Weights of a small transformer language model.
Architecture: RMSNorm before and after each block, no biases in attention or MLP, tied embeddings.
MLP neurons of a small language model. Each row is named by its layer, matrix (gate and up: input weights) and neuron, and shows model dimensions 288-415. Each number is 500 + 25 x the weight over its row's rms, rounded and kept within 0 to 999. Numbers have three digits each. A neuron's up and down rows have the sign that makes its largest values positive.
After each neuron's rows, "fires on" lists the tokens most often at its 100 highest values on Wikipedia text that the model never trained on.

L2.gate848:494485503482497483516515493496484487549505503474514538503511531509526472500453484459464496468452498490500504535480494508487492504516469519478461514482530535463463495473475481486502505500445515472502479462498496503488511476526567507517537516467537466508512450483507475503487492498497497497555506506525464480537496463536512505489476500510470521490490510459523503497532429483513443486530
L2.up848:499516485490504515494506537475529467532473512521526551520476503501524522498542542526494513506515493502459524499490509508458490481435495518503496547469523517487479539482475472532490516481478507503463435499461530541493508540516552487527506517479544505511503470475463467491490472518502498497563509546526496491541473462486498501489525467487457505524511506491479533495495511519465507522518
fires on: "°", " it", "81", " 1991", "H"

L2.gate539:471525514521494496513490464506527501450524512510559529493515472516515529502472496498484521509507507510552494483473481494494468475502485472506503521492536529506473509491453476492535489496547536481469526509487512501560473505508550488537487507461499522503497501460461552453503486524527523492498451499488530529536487466505479487495520481467530505499534495485508506524507522503497525502501
L2.up539:489488488497459467510459567486524509500496500493515467490480492520501472510513513490510519518489499517477511498526487511511507534502468493456507474433511574483500457521489449463512512544476489484506488491490457486515522554523465479468500515462486476523467528511465482494543495483488490542485513490496459548490517484510492506477472478499538459508476465502487510521475538489500448513472
fires on: " Bl", " ru", " Gr", " bl", "Bl"

L2.gate636:538451458495519450494495491529518534453540459491442453476490474501505521462499436479534472480480479479491495547514508495531500518519524471506485499496468512485465506471515473483482465526496526486506462471457489521530484501451504493505530510489517524486488489525462548473524479462511443487484523522539503508501517529500510491473526504452518468442526510497498503467484502507494526508488
L2.up636:529483491532448483455485507514542494525534470503448482493503565527509493451520464489488478515510461499516487486500517509523492476491483513507506535531499527521513499506500494479509468506518566482479517493488507498474475508515472479493483483467514501494554491492476503480466468474524451490467521482465521494503502496467495521494536507498476531509552487530519460477490515520470523470509
fires on: " f", ".", " sur", " Wal", " De", " Sw"

L2.gate499:489509480503529505467529455494494520515512536467498474501522496479481505493507496519510508497501494479491488467454528498437508496515509497463471494521464452497521523522483457464476444519500463499460500503540500496484517509499487557497495489497554500485514497481476514471487543478489509496472512502523493511488473499556475510510509481490510496500498468552550496465487488515510482561470
L2.up499:542512506474468484454511512471497488500484489559487511513535499521510528504554533483473549472483446488480506501524494477470435507498519506490476503444509486493474508501434537515500485502483541479553514509532515434474517508515473541511501526524436495490489535546522483502496478497529459468488509486502501518480519505491509503546525516507476501470459508472460472518481478506484489501528
fires on: " |", ":", "-", "T", "zon", "|"

L2.gate664:503514466505491449495499511469521518524462472454520496542459499465547470511505488461500487504527493541513497511539523495460494522472519499485504479471499521518519546498515516488500526500494523452504500511491521548480495509485518491526475516493531498525475524492488471528523482511483530515514488509480452547496531514507508515531501566494464522528487495460509483533499468438481494537465
L2.up664:506489491482477475510558475520498502484487507502529524530496480447514544480512481514525516468480483540499488528537536510478489510485489496483515489466509539469514462533472512534506549536530528496544527551476514508529524512486490482499472481513501426476473477480490490478488507504501510526508498468527462487474487509525527541488501520482484542527460543470506471511497423447488511492510
fires on: "\"", "'", "’", "”"

L2.gate33:536505492526458440481529468468538488527528505497493481506485518468491495498487487529491483447501486511476436483507525561479495546464507450509516489441476514495481488539447519494536512575477494509499492472527501507494516502444504506503516514510476525560507491495464509533479498474465524470541482488501518504499475508485455510486479519508531504504487509510486466525488498535533507516498
L2.up33:511492557489497517471505437510516467567553498470466514510530522444464516527515480525522473501489485521519465477506504473501501557507528462484517447550455501501472508526484482523522466484528513526493483500499445517514512490418466471522530497521478477509470494482486467508495462502488511531505512458506502503520504515503476533476487524474537479499499504480524502540472474483525467506486
fires on: " |"

L2.gate884:521432529525496498466527484515521459512477462482526491457500495476528497500513481516481515532511513464496521474520539489455514527527502476501510507513506522514480517473490492485486466510481508539517529501495521514482461480547486498531515526491494485519479486479504557537476533500515503488513497481497528465512477524472502519490521513476514523514469491513539507520489489496514504478491
L2.up884:532518496494504497505449482512485522466490469475515480505510508520498504506460506497525486486489511486467483533492479497498479532510553511526522512484486447483492500520509483460483463482479510486519510548512536499468491531475511495539534546527511494463500537533478498498491460487496512500463465512487527484477483538497513500481513470537527475488450522456511479503524482515510509540539
fires on: " |", ";", "00"

L2.gate757:473473508531459437516476505502512466531533492466490544429487487526549467514505519491467466472485476486470520509520490480547510500491520497460468491517503502487490511497542454489492509516481496484516513453519479479531472492510522506513495494461502549497487487468519466473494480508477523500534472523552462508449499460507500502514495529508485474550520459482476507499474522519493492507484
L2.up757:515493522500485511450498461486491502515501477521511471454536501488531500526514489543549514531506466550522495514528536520531511527487499518477500544524509536522514494501520514553467543509461525463496535502543508458510503455485498516509511493519459502542529504460524462500512492557513477535470470490495511514497500494524481547530431463466501537438496491458550493545510493477444517515491
fires on: " \"", "\""

L2.gate173:505510491520478475501511529521512532527526515475492492536485470520504499527485524518513531495492524486529481490502497494451479495495524442505512506515463536496491528506511522523485512500474480441457490506480499550476496491500480509529494474505467507488477495532474490528482427510475514468530511514483570506540493498495524473540471474518525538523497497527540497491497503517487471480478
L2.up173:529470515513436479465491467464502485492493510467514503494549533516505502544538502524534441492535517513532496452477535514515538463509475497471472479494507538517522493521471519535542511516508490493520533493482467535466524503494525477475489487506497525488503511481459500440485488489524500530476530514488491505529479474519539492485490508505513569530540559537508510504479492489512487487502
fires on: "-", " and", " of", " |", ":", "–"

L2.gate241:470475488489489481521506538533493475448459495530477484480476507556536490520462491553520488489508463527513508532492504440496507501495493511510435551499478540553510452501491479464475521499479500522503513548517540472483467505432464476520533471506536502527534517477452571515508465516539484512515501480471487511466516543506520547498490451495524525501516498532472508538459504491488525496521
L2.up241:543490520541486462480497531512521503486489541464463511493465494517553501479501521504506501486477466520506506537487487499498498478493555484465508564504513551510515504490519502506494475517490479519495474539524499526520484475491479494540494472517484500481523520474491528499507504490517474479467545479532513512518479509492491528492503443466486495481537501486505482529477522491544508550490
fires on: "|"

L2.gate999:542443524523463500458479499496502445461471511499514532512474490476522476482533524508510487513475495539534463531519475464535507487550479487509546419504491511507469523535559508479485456474454496536474494479548508505477477471486497509486486538476479455465515540486538521467501465488502547522524481525464537552561506495490481524526483482492521515524498517523484528506527498490549497507522
L2.up999:481463544552487522520485469492516495528491533541513487513489486491464507498480464468549470505531504482505543525526484532476462573476483459495560504487505526519471492534525494512479517514505525487472517481465555469494474509470516517515522510518498513480510466505518477492496505490486513543472482522481506519500475538515462462511487500487514489543490484480476509476526485480467525459507
fires on: " or", " as", "19", "ly", "ris", " al"

L2.gate456:502507478453491489526501463493491502504467518489485487494507483436512477486531493473530507499508467546477483527504461502499472496538540533466503503519512523503507490545510522495494498501490503504503508510506483505491525460499485544454474449549518429509483503508518466526501486463494468516520461509521469458468523481467499469450535503496504497478503475505528463535479459516451529505506
L2.up456:508493532531508461473520451499509503499453476498515483500489512512493492503543472520510526521491531503486470506483456474512473507501533505492498449501498497504477497478506534516462481508461506454480484524544517481515481495510534517506508500504476520516438465492520502497481543488490515445503517509553523505471541511497477511436525563522520516473463456499512486432535497476505491516504
fires on: " of", " for", "ment", " in", " between", "ing"

L2.gate390:545502486483462502492531496524454521518490494548495487499518499470486479486502503506509529469475526511544465459510484481512513485555491488502489539499476518479507488497480469507482530480512500503513527547505481455489496455492474539497500489485529486514479505481468534460552434492507531506486496462492558518465461467527509501514492511497505463522537520489528511506502511450533512517517
L2.up390:539487473532480529475497480536477548503501519471546513502502509506436501488512507521506480521496527524471475485503491445473463468525469475477464525497499494472517494524517488472479494486526524489467482533541500481544504466483506474504435523513517510443507512442510537477556484496549548467492487491523553544498465510526491515491494514451522497540509516527530576466529452485546492465516
fires on: "-", "|", ":", " |", "iller"

L2.gate1195:470484474511468465506488467496516533504500484471483499504493462514479505493502515480526495492505504518468515531518488488517482511530479501455534524504472494481505502512564528403519488495539498479469510470461478500471481533520510519506492530451529480443519540511497483492504526506463496499495528497510528458522490478540476486472507527539524512487525520498453481501486482476480467526492
L2.up1195:480466512499512449546453487518471514527477484519537544497492519512469514486521498478502507544537483505539458494487473496504512529489489483454509540546513535516528524478524502494516513529549488488502513522541518485459508507493493511563503472452523473492545500513510485460488498515556514476512502488478557564493483523479567523496470492492505455471537485510491507493449492519524504483511
fires on: ".", ";", " |"

L2.gate1029:475511535467545465477494528524512466503480506517482508516523500493509473524502483515504466516517490455470411487506521494498509451507476486469534481499515504488515474513489533503486500500541533461499497479477444524489538502513527505494531520483496500476492480486455553499469493509482519526493458503461470480506512486518486483457512456522478492512476554498494456518467505525480460497498
L2.up1029:530539463494503509450484490467468497517499534500487501495521493473502495487546440497499499485488491526508501473512515482498503449486540504516453538486524524509527449509485509493499460536497484480507479521541489530470459532511507474528495552494460503487508505495520545506500497497494471480477506478477535458504487517495527482523502489480534525545479521482458472522475548499485517472518
fires on: "-", "|", "ya", " |", "."

L2.gate144:508517486484546480476498518421504506476499489511483504534519541533529533442482480511520507530471481498532477500583453477516503487509506494484472469510521534475480453457456501483458481466535537541469474484477470507518501479502497454469523523474507499482526515525492501464539474487511513474520486537494509467519517456487506497516495505525485507530483504523500538480508491517491453482470
L2.up144:520429488503551525493485517525529476511516457491493523484506563488506490456563522451507492508474476472461490496528468505514474496517491481492522492477483507445470484497536503470501474502498488433545487540448508549495549533460497480535536512479477485513501532482495516486544466528472494531520472514551527498530481453480533465500489569490499473499493526478504497503512505518515507529541
fires on: "°", "Pre"

L2.gate806:544486534511501446502520479511538500458479517554493501505521539467438508432496535515559531514508465502500471500504476502469513494514532506460515476533491512531518488500450488472541525496467546515469459565524502469490507485500524512521512543482516506546490515474471500484502492513526540486501543475533520510499480515534485498536500473510474499510509484468501468458519524480479514530534
L2.up806:488517468521480524482518543511513482495468505513473459512521506484532484469545500501559494493556517506522497546516513522470505500453521522557482516504548484520457475522515493515520500545519486508479544531521525490442516490479513528528495529509465504513467553501497482463507459527522468514466570446518534461497512499485504497508548479497507450467489477487490436513515509520507495494492
fires on: " in", "|", "\n", "-"

L2.gate1056:470511503487487457454556517507524471490505461488520495466525503480500477484507460500508508509524500515515493487468482512496496479490484475490501449468507472467517497490494538476504505499529503485501469493490490500464569497510541498533519512514527491512470483539473505518477456522495533503466545539506523479513502496485499542492490475534515495519513493500473492455487519489471464523516
L2.up1056:463500501469520527524504494502468525497523497530460476503499486553467497494512489494480479494482474497546469472490489513500513458504489504495457496510482494551497502508537514478528464467466514512504466524509479507486531506485558542518488477511527488495505431469536508496496514518511509508522494468448481492498464495482510518475544485492474534500493500510527525530489483545494505491517
fires on: " |", "|", ";"

L2.gate510:493454503487501465488544518493481524476455515499479483446498489520484487513495502499502469528482498471509480480518502527511458483515482444486493497566512524530487469481466453467461498502494503513495477472479495466476466513485485496520499476490534471498590449486489532505524460453534496478480546505491471538556488515476537515518524533446530473534502544534490491530464496497533493474515
L2.up510:495541457438488498522485515504487514509436536503492503496495501535522539469528467495475503473515477508508515494493509518504500496480510501491484548507573491523468529447524513528460521461455499522495493506472491472485499517498510477519464478487486498515477514479563477480543499487487464553504502501486493507534500519510467512485492485451514442487478509504472464509468516480457512522512
fires on: "C", "D", " de", "s"

L2.gate39:502505509507530513507503471470514498489530430499468503519503442479539471475472454451501494556491459484521512492495499497537448520468495496496538494508491488509472464503506502451493495532497506519528503540492494485494470498508482505471495531525455456467476466472504507500485427523529463530508500491512473527475487474468545456494478488517485476466499490512494505495517505513498499486522
L2.up39:482476523529551480518484494507492485523510498505448494478523500490468485478528488475552488512508523480529480515474496510518472508469490512511498515486518510506486517490503439512488497487510560453503517503516532507485501535483499478517470482461545475514490456505500501479474485514543502518538488511517511531506481512533502535488466471484518494521482522486456494488490500509457508479518
fires on: "19", "."

L2.gate802:483469487490514483454503480484473474477512538461522497507494544465501472458509491523514496493500501524499494495498463517501536440481508515481503525480462532516498517486528471495457501521495440514501518517477475508482475496510515536530528535537482527482513472479510524505507524488505509504526520507500532513493523497519510518500506520505521458542509509442480482483501533502501515525526
L2.up802:496482469504485494468496465516483494536504504456481524502505528540449552522509435503517488531502531492482502454455504494497489556551481506461510521492501521483478467496482513511461502520488558545532536518506500502536508447497474509540475533511490487507499523469487474540500537502477502468503484451509464471486491512492472533521498506488507511479523486525498477487515495510521491485486
fires on: ",", ";"

L2.gate1013:483481446496538488517483486472467475538507488490531498495526490494528512495501506494483514460465513510449487551474487502468460486493469520518523514487556563491534476536537459512471498514485520470501462485495518502520501507469539498490516487508493539463488545491536472494505478520526526457477432492516502507477486516530458533500477479442553480545508500520472537527474463502456515560510
L2.up1013:477447562548523526523517460486483468510467487511527511499519476457498506487530527494477490554537474515491493484478514494520466537490497516475479507447474539509457469510536535476507494480494487487454501517490498465521503545485473489453495483499516463464499523502495504512479486485504572488463480545531509517515452512520473520446464538498533549498496496474471524470460465503500490493513
fires on: " as", " of", " play"

L2.gate168:536515455536504531468473514513502534499469460549496514497517506500521523456450472462516499494477550521469512521486494532495483515475490528486515538479487475477474496507515464542534472496489485501468470497517527477536509507522480513520501480456428517448495513525514482493519540548437494509499505532497496522474532525507468474522525502523469505508504491522513477511537515504499515510506
L2.up168:563447508479494484477514495498505491522517464476546553494552487512504449453464505463519509510492512430518467488452513473495508489510452521496540491503528499474506505556507498474507473489460493519500458508493518459496486502491529488528514538508495533503495507497485463473452497481485550496495490498455502504468485503501546517526531459513496506473506477480481484447544512512485518436523
fires on: " \"", "|", "-", " best"

L2.gate974:490532504500542505467491457475498471511474477465538474509524504477476473516538454505507513507505545513547516490497468495513483517535513548504503502561511532458480521481511479489502498549503521513495503500491540505507486480465472490542505508488539480488533478469478513487509511532502448513493527529501509508512453509523509490463492514473458460504507481500521499499471486479501515485550
L2.up974:513497476495486462523445506462481540460482489514475491511513545464478509522488484485525510487462490535519471465516486472456475487487514488525511510509475527496476516520477495473478511523482509515483481475479507498537472490481575485514520488514531524442525521532479507489491490485455522508486505498488492521474586525473536456528502513492514457467485507470488502498463533488460518497441
fires on: " would", " can", " could", " cannot", " must"

L2.gate86:506455461494534479451478541529483478496557499512497477546513451467486555490496495517513479513490499496476480540502512499475527495530540492500509470464509528502531480494486480439512505553478493517538477512493474473485509493515510522473469487536435521488536496472508468483506511476481546481469510501471492471531553513527517521534466436500515456521510500481491492529506482548487514473480
L2.up86:482494481508536522481505522524504482508501506527486460472513446492472508456509499468487530498554523498512465452475521513466527516523478490502537525496521489491493470514494511566505457469469478480513484522534505509529498523508498571486503502509492506529490523515517502515500531478466527516464477487467525444463522525486514492513514489461433474502486523495471504517538534485484546470455
fires on: " co", " |", " Ti", "t", "ste"

L2.gate705:511509464541496511489469484477518468464502496534485457540509514482477484475533518469505462477504504493510513507471482455506463498459464505468492506514453506482522473493520525461526503496514504450443487516522459489526523483492502542509520521473516495498501531458512532503479514511511501448460483523541526497538496515506479559505525543459497477490485535529532500524488498520512467474502
L2.up705:514457503495485539496495493527514533505543540497495483449505539479514506524523493453512470498499496461544490467550483508435531486519501517502508503489513521517483493477500520441474466492485538493565495501509477468486533536457513489495472497506543543517495524483505485502534491505522469518504503520475514468503487518517504515494544495477489487470503526505515495508527487490494477480470
fires on: " three", " several", " five", " four", " six", " eight"

L2.gate533:473533449510518536522500538483470523502466479506528528495512520465540510517541496483476459469499516451498485500469515454464509507502486505502524506500481568527498513502577531473529489489523497498479520513500482502539528464512500466576524512482467474482480497505475500453481496499469474508529512500484544512496506484498474471469519519515474504490488523538523506502484475498475527510536
L2.up533:517510457494474489529509526489521541464512497550515503514518484517518522491497495482465456444519503464506504500532488497533509415494498509558526503501474510479519523498496453501517472512525499466473525495523506515506489472456502500509517472466516543480488509514527520537465502519487547439494467508525474471524534496494504503507515519503505496523491475443478540497478456499425515497484
fires on: "ers", "s", "er", " would", " can"

L2.gate823:462500494474536481519517517493506526516527478495524523489468509525474509496509487513508514457517508495484495464503499526527502531474526494480534463520476547536497493511454497512473496464479496502534474508465472527447509494540477522531530544526513513537500473506475482491480473500522475501510485486529497516504524490507456487522461450546474523501507527480502501499525546514485496545507
L2.up823:483496496503494510503490484449510502520507495508466484490511442497541513455484529483515489491502522482507476521458491513520454543511478483483485454516501469497482521542524553485474467540528493537464508465521484520529496537505481476484508505509495526498484546523460483510482418477471537543505535542477498467548482509509457526466511516503539492495521506504521514518511474507514461495573
fires on: " |", "dale", ";"

L2.gate449:548528460523498445506525549477500496487478498487532538528484499517547539539511518536525486526511466466519487511488486501465484474504469475509511460481503538558498551455508517494510467538493557518518474494542514500548457495528495546444487514495468502535486524480478519453468529479533496502557493524475526487475471502489504478474506553494508543502547487508505490480472484468526525496523
L2.up449:537543518491485470492468503525479483484476530486515514508489512496497539512530484486483503519457487485522530498485461529475523469523496534455503494510475488561506498490512507526517526538479510501524504492472464492561535489519510491463478509492478514478518510442492530424522508507498498490486497501503525513516479558533519502494531521516513547523546527492505501479503544434484538447497
fires on: ")", " \"", " Festival", " –", " |", ":"

L2.gate145:430494531504536436454484514527513472466508525473475486470491440521490493517489495515504463498508506476466550500507496499489477515496530501499482501495465529472533450524489520536500525453467472511463482469480491508504537515507470464492507479533527539527494485502510501467493453505576482510519516454530487530463486511517509526483460526471506444503519479523459497518496455486458525461496
L2.up145:478518498521509501462456484572464493470524513508502476514489473558461477487509500501515554512526506482491495507501490495527498477528507506502531460490506487507550486509521525515463491471476482462521485486452486489498512514517478482484487496527497519526501523499502496469499491480543495490561505494521490517481507529507492533487445515463497513489498482505519511486516444486493517495544
fires on: " Gu", " 59", " Zh", " Kh", " sm", " 7"

L2.gate353:472538491490514475482511542439496493509498526494542488533567525518522504513480493493442503467532473511530472527505496478495540525513508532553491463527464503503535506471487539486497462499507506489447542481482525518523487455474484482523513505490520504544467506473492521484480518490506535493460489504499521494497473511440522498490486538477520487482489471538538491475548478477517482483496
L2.up353:522489461492516547543528489525483518505508471517506501466523477532469500492488458504534450508485492527524506489511484521449507523448475525513471477501511515476521470497488462494459504510481487471498549532473499497500556520460493531505490528517533511485510533510482570512484469444503496505475498538503482465479526499483525484499489500516493523459509524521520497510500472451464470502494
fires on: " |", " 15", "it", " 10"

L2.gate108:507479501533501478511533558527489506474498473520517521528484482509468481465463501526484468483473533528578507505462464480497493524526454471506504471516474497500506530489503457514526489500485452494480485524505487509485466485450548502509534495521499525518508500514495502477504466489445477508492459529523503497540450497453515568479571509543510476477494528501524499481493516470464481502516
L2.up108:503509509485506510513511538461516549487503494512477488443507519504502474505538495467529521524516534563510469489498512487552484540501455471455436541511497508553472522474507520481499513496504494495497520437485508505433512471481493489480518467479489489530541456517504519531483517470552455518525530478519492507495554474495432488514449505471540503439537501493489506513464484481546469497527
fires on: "  ", " 2016", " 2023", " Majority", " |", " 2015"

L2.gate345:516487510507540528495545504518498513495480494527502560489500500492531489478515481479470490491506495535474496477435501504468486525490478489474487482510494486486483517503545474492496477508471474498495496491519508505519497533470501480507511453530487520531506508547493510516460476483523489526525470480485488505511485507484477484473503492502504480522479532500510500478460468475452519500515
L2.up345:477480528482516484500546536514488563520483498521512494459529507512510503513532514458509485538538418503502485515502506524504455502487516482534476492551493517505460548478525477489507466496484505477476527527511497497524510512476491510505503497503454508513487551516503514499509476472500503500496526546500520537493546497474495529505483478487481488501458516531470503465505501501480476506504
fires on: " near", " Stadium", "°", " lb", " GP", " $"

L2.gate348:498519495548496508512474473483474523499486512501491487482472525501513493479506500562533512472454499488531498525481479495456499459520498443496485471479472516493517512504487504535480518504508489454507525526512492490507478472495525494478551520499521545473501504477534520502556451486493506501491476528489553481497559512496528524517491496544498465507516523524457485561482490439535470518467
L2.up348:530464509520482503468502484520548522505478493507525521484502530530531489510544548496536509515507496489527497461484522489472537493472490494490520471537500505526463498489493529527515490496510464518479552502523455498468479526533490546485493496501509515465511512540539524486486472460526498489521486526500506523517508497488458514479471456518469524527506547493493508495473502462536507512466
fires on: "'", ",", "=", "\""

L2.gate273:476509502531478456523497506506522484463506524463476476462527482480497497456471538487505526521488513489492542490497552462515480502475511553503484524542525516492464522498547493475499506501495497476536497522473528520488498523476494483515455510556540520530538511455507488544486528489492503497536508498501520517473503508535505504490477513473533497517494446484567485516496523546473558493450
L2.up273:511526463505495508539494464527533528534478499475480484450487486481503513482484559492502460459475526500491473461476501469431494532491470533455527501488483513529474523526488508546489511497509473494461512508497498520553523520519533548475494502516502512502502490480538501495524488546477422482492528514510550520490515521532518498473499523478493508512504531528545498450533422487482492496515
fires on: " National", " national", "ball", " former", " player"

L2.gate113:513539536478476515498515526489551499542508477539491499511423493490562514507502482513446541491513509477480496514494543523493491506496525533549503499489468519492481497488459463490513486505515502530511479467518504480474506520484455520494533484475478470483481506536476537519461470463461488492518496485530502466489508559522509542491544545494535487523519466530469518490487459489502492567526
L2.up113:544497476479506470454469546507518469525527546518501496508487499483479500524465424471481524509498527481468485522475467485535470500502526501502491478487452518483543517515486534490551472481459510456550450462487420462484476540491476483490498505490474496460458492457514487489481474483491521559498531482528480528506530499502504538513498495484495465497524481474491486464481484504538485503501
fires on: " de", " El", " el", " Del", "e", "ú"

L2.gate235:513510490541474473532521535523536479520477506476485488503555467459483512487521482527502514501512477555488549512506462497509483497505502541466536497485547486488489495549498503523532499526480547530493433510483454513519516494512480511480507507509508499504502466498444498526514525510514492497500473506523490513526479476534466501530492498485546466492523504473467482490493574520495442522507
L2.up235:486438490476570477497517506530484472556468549508500510480518511570509485467480519520525531506490537449525538494540514509514505482538422511493529513519478505462529510503497494426513480519500474490483482493510512519474509444507536507518546547498525530464535515517504542477500465526533529501488475512503545520461517499485478517541476499543504514519508529489506535480542465501504529498531
fires on: "|", "omo", "d", " \"", " ("

L2.gate935:532486482486492562471452498478494520473498486493490478533507532485502516485459482499506461553551490549490502507525509534485475474531532476501512455483494543517518497514477494462480487477483518467536540530530508520498514500508484511499508493490497498507513500513558536467474555469452504537488521507523521479484504449491508488539513516477471481524502528514474489491493500505506486497487
L2.up935:500503527517485539484520509467502528538514474496507502477508473509524539509532486454514518519472511507531533526479459492510500518499579476494513470478565486505533476518448500485446485497537499503515525501502450512540500495488495526495491526520523453490486494491490487450504511471499503503496473471530508488503493514535473516492493543484468510486449497520499431532523491474522512491468
fires on: "-", " and", ",", " un", "/"

L2.gate550:498497472504513549503502476509452500448447506514537557524503491482532542505469449551494480490483477510513483479463490488452505484526522520509481511460495547556468521484515517535469489537433445460495446478520496454482464490453469487486518508527510503511482508501503530505494489529495495484478519541493547490545481527474479517509472461520512476513532553509506496487524512478480455550499
L2.up550:527504501494539525509493550495527481523534487474482470483527505524497500503498481489528503513514498502549459527537449546489499515521452536471498556488509499508530452498510534487497517486455532469495513530474475470459481496495512491513503487500517517505508496519520440508483490495472515484496514502499514485449526487492519453544553490499510477497480510463513505457546516505485508527500
fires on: " |", "\n", " 2025", ";", " 2015", " 2022"

L2.gate15:508502453518461510518494501493529503527501448542504493498511478482465516522503509509444491510492537536492487493485475535504470489503522469484455482459492524526525520517517497463492488468507543517477494450505560522490495522489492469511489523487506560533493506494461414476476469500496532482529519510527531499535469510518498521486527517470455530499482521480500487491497500507507532454508
L2.up15:424526481508457559446509533492512500523493468515463454530525471513472521481525495531418467488494515497528488500545448564514507514478509493501477429526527500531495481506546495522501460446486499461540476514467532478537549499471528495502490483488483555528468492492490518482487508491478489495500511503498489537522489513460491559495474508476538502493552519510478496502472501514522542484504
fires on: " not", " te", " Me", "Me", " e", " me"

L2.gate520:487458511473511482548499507510479500446507470496498534478501520469494474520506506512478511503447525489517520522536490472496523497503481520552487545486533491511482492512457479554519474540529482513471500476513496525527490509532500506535575533439534501515515543503499521533504507529472482512509460539503471484523500488487519487537501486487550531470501470460490545503448469482520483543485
L2.up520:462515473523525504493473529483485509505503499447509494507505496493486522510486495528459444478525499470475504491500508475491493536527488511485489470484460503497529546490463493504479456506483462525486541416484536511502530523527517452516522490481498549496480526509483502484500525489501520516477476468526486475489490468536479508512477495524500479479525486506532528572530499512526467504506
fires on: " United", "ic"

L2.gate331:489518496512517500499477508500478502544505530527503492515493509498510511474489505538483514515488526517529499519503480522501481483473503524519494500522527470535493513471493542523517545484463506473483519502506454513503507489490545495509507507449543518527481525501528523480488488508502531524509518501503488458480486492491504469516474514527493479533474505503483482503518495491470488478493
L2.up331:475503533492510453499510476496477519500474490496538524509499514527487475491493521536510487507478478565557513479500500482513475504504507486488478505513507480474533524451514530503523514493447517500470468481491457499490510466534470498549484541468495515502507483478468489490476494490506494539546510450504498503479512486513457479558474515525488495494551503520504450524505506493489489484443
fires on: " Stadium", " system", " Award", " Road", " Lane", "i"

L2.gate101:504496519501469427489516472544472481463505504519546509507519541464486543462503502490502483498537493515540505504517461515506525514514500522463506502505487542505504491505526480476487498507489545499472475452475491477541489464480496513564482565459489501496472527502532474440451486503474540545478505514551569505533522518490528499489527451512467540523484524495493495485514518450502494488540
L2.up101:535459490489474488449513489506529496484499514499521508494492472536495476462474519472495521526492451511486509499460468532516516515538533466461555501541504489498554525486479471477517452431509481507512493491500462497506492469500462472538492517493478483501480507485500534523541445494519495528496500517489489484521490508502487485481497488503519529506461510518503494465543508499557493512468
fires on: "|", "-"

L2.gate592:492515486539526509553511511506500500522522486457503502508486467510500492487456454504523508518518495479462429510518450511471491536481519511493485519505546501503529459574481502526519483483497551494524491490484504528504496488465514478498523516566503511542493464481537502492478503476514550530515516482491496481537483492494503479496478514502541517538465506505510469494543512529492512450473
L2.up592:494539518477490542516485506483503491492505485506530501493486511481507531482470533531487511513495496481498476488509505506523502529511503477488516494469498484531541476501479528546513510475518547504520504502495487459479513472478470479459480501521506505532474500483490497531502487496470457532488515445466510460490500534501508550509499475529494522504469530509532489544525476522495476536481
fires on: "|", " |", ";"

L2.gate699:524509529520536459473528526480515499469514501497506535459527499477489522484513515497488487464501495474509514465529482478506523531485528519480503532528518494493537563488499513531489479516484522548478495520491489487503502480512481558489472502470527473528481508516538492496518470481477478474491468518479538500519465477481497479528505478486485484454514523512512504467473488502513479499506
L2.up699:516497508478505492499518524475508508539481503535505567484509508502517494497488488481507501467512495544481505491465524534501498466505490463477527518505541522530530455495500529482465450520474561517521476500502505548500488474537535496510464506508503524486494519534491469530456502483477500495527466496502516457482485494515482547505483450508468478492459459506517482488511462501514486514492
fires on: " daughter", " sister", "ra", "gu", " Domin"